From a checkpoint of a small transformer trained on Wikipedia.
Size: 12 layers, 4 heads of 64, vocabulary 8192, 19.4M parameters.
Training: a variant of Adam for these matrices, 303M tokens.
MLP neurons of a small language model. Each row is named by its layer, matrix (gate and up: input weights) and neuron, and shows model dimensions 96-191. Each number is 50 + 10 x the weight over its row's rms, rounded and kept within 0 to 99. A neuron's up and down rows have the sign that makes its largest values positive.
After each neuron's rows, "fires in" lists the words (lower case) most often at its 100 highest values on Wikipedia text that the model never trained on.

L3.gate620:49 48 30 43 58 67 47 46 35 45 40 49 64 67 41 49 82 63 68 45 53 65 40 48 68 40 51 49 59 61 51 50 54 63 56 56 46 50 43 52 40 69 57 79 42 43 46 55 48 45 56 52 47 55 44 38 43 44 54 59 62 62 45 54 67 75 52 44 55 41 78 53 56 48 65 57 38 48 36 47 51 71 45 44 53 44 70 19 55 49 53 58 54 42 42 46
L3.up620:32 62 31 44 54 51 35 41 41 46 35 55 56 61 48 62 70 73 52 31 57 57 37 49 53 66 54 37 52 39 66 53 51 54 55 54 41 39 42 54 57 56 60 50 48 39 64 55 44 59 40 58 49 66 56 47 60 50 25 60 61 64 54 47 51 41 48 53 56 42 47 47 81 47 45 44 62 47 71 58 60 43 67 41 59 41 37 48 56 48 37 64 59 44 56 45
fires in: "n", "were", "are", "age", "aged", "w"

L2.gate456:49 60 52 50 38 67 59 52 28 52 54 48 38 38 46 56 49 42 43 48 70 41 37 55 56 62 61 65 57 50 75 50 43 43 53 55 43 52 28 51 44 76 60 56 62 53 49 53 64 54 39 40 39 57 44 67 46 45 30 58 46 30 46 38 29 53 51 65 64 43 50 65 39 56 50 49 34 43 45 52 35 34 46 22 42 39 43 55 53 66 64 40 49 32 45 58
L2.up456:58 60 46 60 40 44 37 51 54 54 45 61 46 49 60 37 47 39 55 34 58 28 41 55 57 49 66 50 54 49 51 66 53 34 45 52 60 46 55 61 45 72 46 54 69 46 50 54 43 56 38 63 45 50 33 64 47 58 55 25 40 46 37 51 43 50 61 62 47 47 52 59 53 54 55 44 48 37 58 44 57 34 44 58 52 42 51 57 49 52 64 54 47 45 36 49
fires in: "in", "based", "production", "family"

L3.gate1435:57 44 71 54 48 49 51 41 51 52 48 51 56 38 42 54 53 33 67 37 53 71 52 50 44 55 42 42 43 49 51 35 55 57 47 51 53 47 42 40 46 50 35 57 60 68 57 53 55 52 58 36 52 75 56 62 54 65 56 64 39 35 57 53 37 35 60 53 33 45 55 52 51 46 54 55 33 62 38 59 26 48 42 53 42 45 34 53 46 49 58 59 35 44 54 44
L3.up1435:38 67 35 59 55 55 45 49 51 57 62 64 55 48 55 48 47 38 54 44 48 58 50 41 55 44 57 63 29 84 37 45 41 44 49 56 49 45 59 54 61 60 57 59 31 42 40 46 54 53 45 53 57 51 33 41 47 44 47 64 56 45 46 57 49 53 28 41 54 54 31 46 59 59 48 61 63 55 40 35 47 39 47 57 40 41 52 61 61 63 46 57 48 55 55 46
fires in: "is", "was", "district", "line", "season"

L2.gate281:59 62 54 62 44 51 52 45 58 62 40 41 62 37 52 50 41 51 22 65 39 65 46 47 45 50 66 64 36 44 40 43 52 47 73 67 53 42 44 40 57 53 56 50 32 41 38 48 58 60 40 31 51 50 41 59 45 51 42 68 37 40 63 41 34 37 43 40 59 61 36 40 40 50 58 51 43 62 42 73 47 50 65 61 47 49 47 65 44 34 68 50 47 42 43 53
L2.up281:45 27 32 51 54 56 60 35 58 56 28 55 56 41 41 48 59 49 36 11 52 45 40 43 49 51 51 59 55 53 45 41 55 55 54 59 49 47 77 31 51 44 52 57 35 60 64 31 45 46 45 37 54 41 48 63 61 62 43 56 52 52 53 27 39 51 50 35 53 51 58 61 59 47 53 41 63 51 42 47 51 57 57 46 55 55 46 61 32 43 37 30 68 41 52 60
fires in: "be", "been", "being", "was", "become", "get"

L2.gate551:39 50 34 52 43 46 61 44 32 45 41 48 55 59 54 62 68 54 40 64 67 67 60 58 60 56 47 47 66 47 29 39 48 59 51 61 45 42 20 47 44 38 36 56 39 60 56 57 68 40 44 50 33 55 42 66 57 54 37 68 32 65 51 58 56 63 58 55 58 67 62 48 58 41 38 35 47 54 51 48 56 73 46 63 33 50 55 47 58 53 54 50 34 48 53 64
L2.up551:55 39 46 69 66 67 34 60 48 51 29 49 63 63 43 20 41 60 58 48 51 53 65 57 48 55 47 35 50 35 42 43 54 52 58 47 51 52 34 56 53 43 44 57 59 39 63 64 37 52 45 27 63 44 52 47 60 56 50 62 46 41 42 48 39 46 49 30 52 45 64 35 65 60 62 56 36 57 39 34 51 62 33 48 48 50 53 56 41 62 40 50 44 53 54 69
fires in: "as"

L2.gate1017:46 54 67 42 55 62 26 72 41 70 34 61 38 37 41 43 58 58 42 35 41 36 53 51 55 54 47 67 46 50 61 50 58 64 57 60 42 56 37 46 43 43 48 66 35 55 34 47 55 63 52 56 54 52 58 46 35 52 40 58 47 54 34 58 54 57 52 62 58 66 56 54 43 59 63 46 49 33 49 53 50 52 47 41 69 67 49 56 51 56 34 46 62 57 60 51
L2.up1017:61 60 54 56 29 47 55 58 59 39 49 56 52 33 43 56 58 68 38 53 59 56 38 52 50 48 50 34 45 45 29 34 39 40 75 64 49 54 58 52 67 40 47 25 50 55 54 53 60 51 43 37 55 55 50 47 62 35 75 41 38 68 31 63 44 43 29 67 49 56 44 61 67 61 25 49 40 65 47 45 60 49 58 61 55 42 66 46 31 42 48 45 55 55 62 49
fires in: "s", "its"

L2.gate1145:36 55 46 57 54 44 67 62 47 58 61 55 57 67 53 47 42 50 50 48 59 67 42 73 54 62 43 49 62 37 49 53 41 52 34 41 19 44 46 41 59 46 53 36 47 37 67 59 55 47 51 44 38 54 50 73 52 47 37 61 47 49 53 40 44 54 53 46 67 59 34 57 48 38 39 56 31 55 32 49 40 63 41 67 50 47 50 40 36 42 50 46 59 40 65 51
L2.up1145:67 55 35 52 68 55 43 51 26 44 55 63 47 43 45 40 51 71 42 39 59 41 49 23 49 33 47 66 46 40 51 52 38 25 64 44 43 48 60 48 46 53 58 52 52 51 42 49 41 50 34 45 39 60 22 43 59 49 50 64 58 65 61 53 49 63 51 44 59 61 53 41 27 62 35 62 52 46 56 41 62 41 49 33 46 53 56 61 59 57 78 55 41 54 43 42
fires in: "from", "in", "to"

L2.gate301:47 48 58 47 41 72 44 65 38 67 53 48 56 63 57 41 63 57 61 57 60 67 47 37 51 40 51 49 48 64 59 44 50 54 73 60 40 39 24 59 55 44 69 72 44 52 53 44 70 40 59 43 44 43 68 48 46 43 43 67 43 47 51 38 57 58 59 44 63 40 53 50 32 56 53 51 44 55 55 34 47 66 45 60 56 58 64 71 47 48 55 49 62 54 47 61
L2.up301:35 57 45 72 40 45 54 56 44 52 32 57 66 69 54 51 54 58 40 50 50 50 50 55 47 43 47 44 61 54 49 32 58 44 64 48 44 45 39 59 54 43 64 57 43 52 52 42 47 55 50 37 36 49 61 41 52 53 53 71 49 58 22 56 66 43 51 45 57 58 46 41 61 32 34 47 50 50 58 59 34 57 39 36 56 51 67 65 54 55 54 50 57 53 58 64
fires in: "of", "as", "for"

L2.gate1529:66 62 60 52 56 73 62 51 43 63 38 49 45 56 21 54 63 46 39 40 27 43 65 48 69 54 42 47 49 46 42 64 42 68 67 60 39 42 57 44 55 38 60 48 51 53 55 24 61 48 61 48 60 44 46 54 39 55 47 53 41 48 49 52 39 69 45 50 56 37 61 48 62 37 54 43 49 51 45 38 47 49 58 44 60 37 51 49 49 53 48 39 43 70 44 55
L2.up1529:56 47 39 67 59 55 54 44 42 48 55 60 47 58 60 55 46 54 61 30 28 62 43 42 61 45 50 24 47 54 55 29 48 45 48 61 43 62 64 58 53 59 47 49 45 44 49 22 44 35 49 53 65 45 60 57 56 64 56 60 59 56 52 40 49 62 44 54 57 55 50 69 62 47 38 55 70 37 44 34 58 40 62 48 62 42 70 31 19 65 28 58 59 45 50 49
fires in: "s", "weinheim"

L3.gate787:42 49 49 54 43 49 66 36 44 52 61 37 63 32 39 56 54 52 60 59 43 53 58 61 52 47 43 47 52 52 45 47 51 40 42 50 44 59 29 54 46 57 48 66 55 36 51 61 48 31 70 61 47 63 48 43 31 43 51 72 52 41 42 62 52 41 80 40 56 41 56 46 43 57 55 44 42 54 64 38 31 37 65 41 52 60 63 50 52 55 40 67 44 45 40 57
L3.up787:33 33 51 40 52 59 52 42 37 58 34 57 44 36 50 72 48 56 51 40 42 53 40 51 33 61 46 43 59 57 49 57 31 55 48 44 42 43 45 45 61 53 47 64 44 42 62 63 38 47 43 44 37 54 36 64 43 26 43 41 60 50 36 32 34 41 54 54 64 56 37 43 38 41 49 38 44 52 50 40 48 69 52 43 43 49 32 55 61 52 46 54 42 52 52 61
fires in: "of"

L3.gate114:42 65 40 39 37 62 38 60 46 43 45 20 53 54 39 64 64 48 49 62 41 63 43 72 54 59 55 59 52 49 57 51 47 46 39 59 24 50 43 52 54 56 53 48 43 56 60 49 66 55 41 46 54 39 52 51 44 43 43 55 50 72 53 48 42 60 48 63 59 48 49 46 45 49 44 43 36 48 43 51 39 59 45 38 48 58 50 40 49 68 53 50 55 33 45 48
L3.up114:43 47 47 50 45 40 27 69 59 39 50 32 49 48 49 43 55 43 58 65 39 58 41 63 43 59 47 54 41 43 50 40 50 51 42 54 40 54 33 44 63 54 48 36 52 75 58 42 58 62 48 41 57 32 42 49 38 44 44 53 40 70 33 54 46 54 37 51 64 66 59 42 31 44 41 36 56 44 56 37 53 54 38 34 33 49 41 47 42 56 50 54 57 40 60 46
fires in: "his", "her", "s", "its", "thai"

L3.gate861:41 54 48 60 48 64 59 62 55 64 37 29 60 39 50 40 58 60 51 60 56 55 55 50 45 46 54 32 47 42 58 59 63 50 40 66 51 54 52 42 46 48 42 48 38 42 57 48 48 42 49 46 65 52 61 43 37 40 50 39 43 57 45 47 37 37 44 37 59 39 50 47 43 56 50 52 46 44 58 51 42 49 49 60 41 28 38 58 58 55 49 40 42 41 52 32
L3.up861:48 45 45 38 41 35 33 66 68 59 40 45 60 55 46 43 47 41 30 60 61 65 41 56 43 51 45 58 54 78 44 54 46 49 70 38 43 46 47 58 56 49 30 54 67 49 59 58 60 44 62 55 59 38 76 56 43 56 50 32 70 62 44 53 53 45 57 65 55 42 55 42 45 44 46 45 51 62 58 73 54 56 46 40 34 53 52 40 50 49 48 47 55 50 57 54
fires in: "his", "her", "their"

L3.gate1164:60 41 48 35 55 42 47 65 49 68 43 50 56 49 39 58 62 35 62 49 43 61 24 53 40 48 50 50 43 61 47 57 45 58 48 60 57 28 41 43 51 57 58 64 46 49 33 58 51 52 43 58 47 68 52 30 44 62 33 57 46 54 66 43 54 32 66 79 45 49 59 43 51 42 39 65 45 37 57 51 30 60 42 50 64 58 40 62 46 67 52 49 43 44 52 58
L3.up1164:64 63 41 54 52 42 39 39 46 44 49 33 61 66 53 55 60 19 49 52 29 46 63 37 56 66 49 51 68 67 14 55 53 52 48 50 49 46 44 42 51 55 52 53 52 63 47 61 46 40 44 53 34 52 54 48 35 53 68 46 47 62 43 59 50 43 57 45 56 59 49 40 60 36 58 45 51 55 45 59 44 44 40 46 43 50 51 44 46 51 37 54 63 55 54 57
fires in: "is", "was"

L5.gate1135:60 37 50 55 43 55 49 63 52 52 44 58 59 59 45 45 59 57 67 47 40 53 53 63 51 61 45 51 50 57 36 65 48 53 60 55 37 55 42 45 43 44 42 63 57 65 58 56 41 49 47 53 35 47 53 66 55 52 53 49 54 37 67 49 56 31 47 32 61 49 41 32 42 48 42 68 35 50 67 44 60 58 70 51 52 46 53 31 50 46 33 40 46 52 66 63
L5.up1135:69 41 31 43 47 48 42 51 33 50 49 63 47 68 56 51 41 47 56 59 53 39 39 41 28 43 53 61 49 61 66 47 44 34 49 33 56 48 64 62 58 46 38 51 69 50 45 48 54 41 46 46 55 49 36 46 48 45 52 58 74 43 63 49 49 43 54 58 48 59 36 50 67 50 60 52 52 53 46 44 38 50 51 47 35 54 49 60 53 36 50 57 43 53 61 43
fires in: "between", "on", "against", "under", "with", "from"

L3.gate916:57 69 39 45 47 43 56 45 45 57 41 55 63 42 59 60 55 51 46 50 53 56 60 57 37 40 56 62 50 59 65 70 46 33 57 61 51 51 51 59 50 42 53 50 47 36 52 58 42 59 38 42 26 50 44 41 48 62 51 57 47 42 54 55 29 43 51 48 44 48 38 79 63 51 45 58 26 60 49 54 62 66 35 46 64 41 50 52 68 46 58 60 57 50 44 50
L3.up916:36 67 58 37 49 39 47 56 58 47 37 35 48 62 46 38 64 53 46 43 26 50 37 53 43 44 30 35 52 78 51 39 60 60 36 18 55 43 50 46 66 45 50 45 53 59 64 58 47 42 53 53 39 47 48 41 51 42 57 53 39 58 35 38 41 43 50 52 64 55 48 45 69 57 44 62 63 51 55 47 46 51 49 53 69 52 61 44 32 64 41 46 47 50 66 42
fires in: "it", "is", "on", "area", "canada"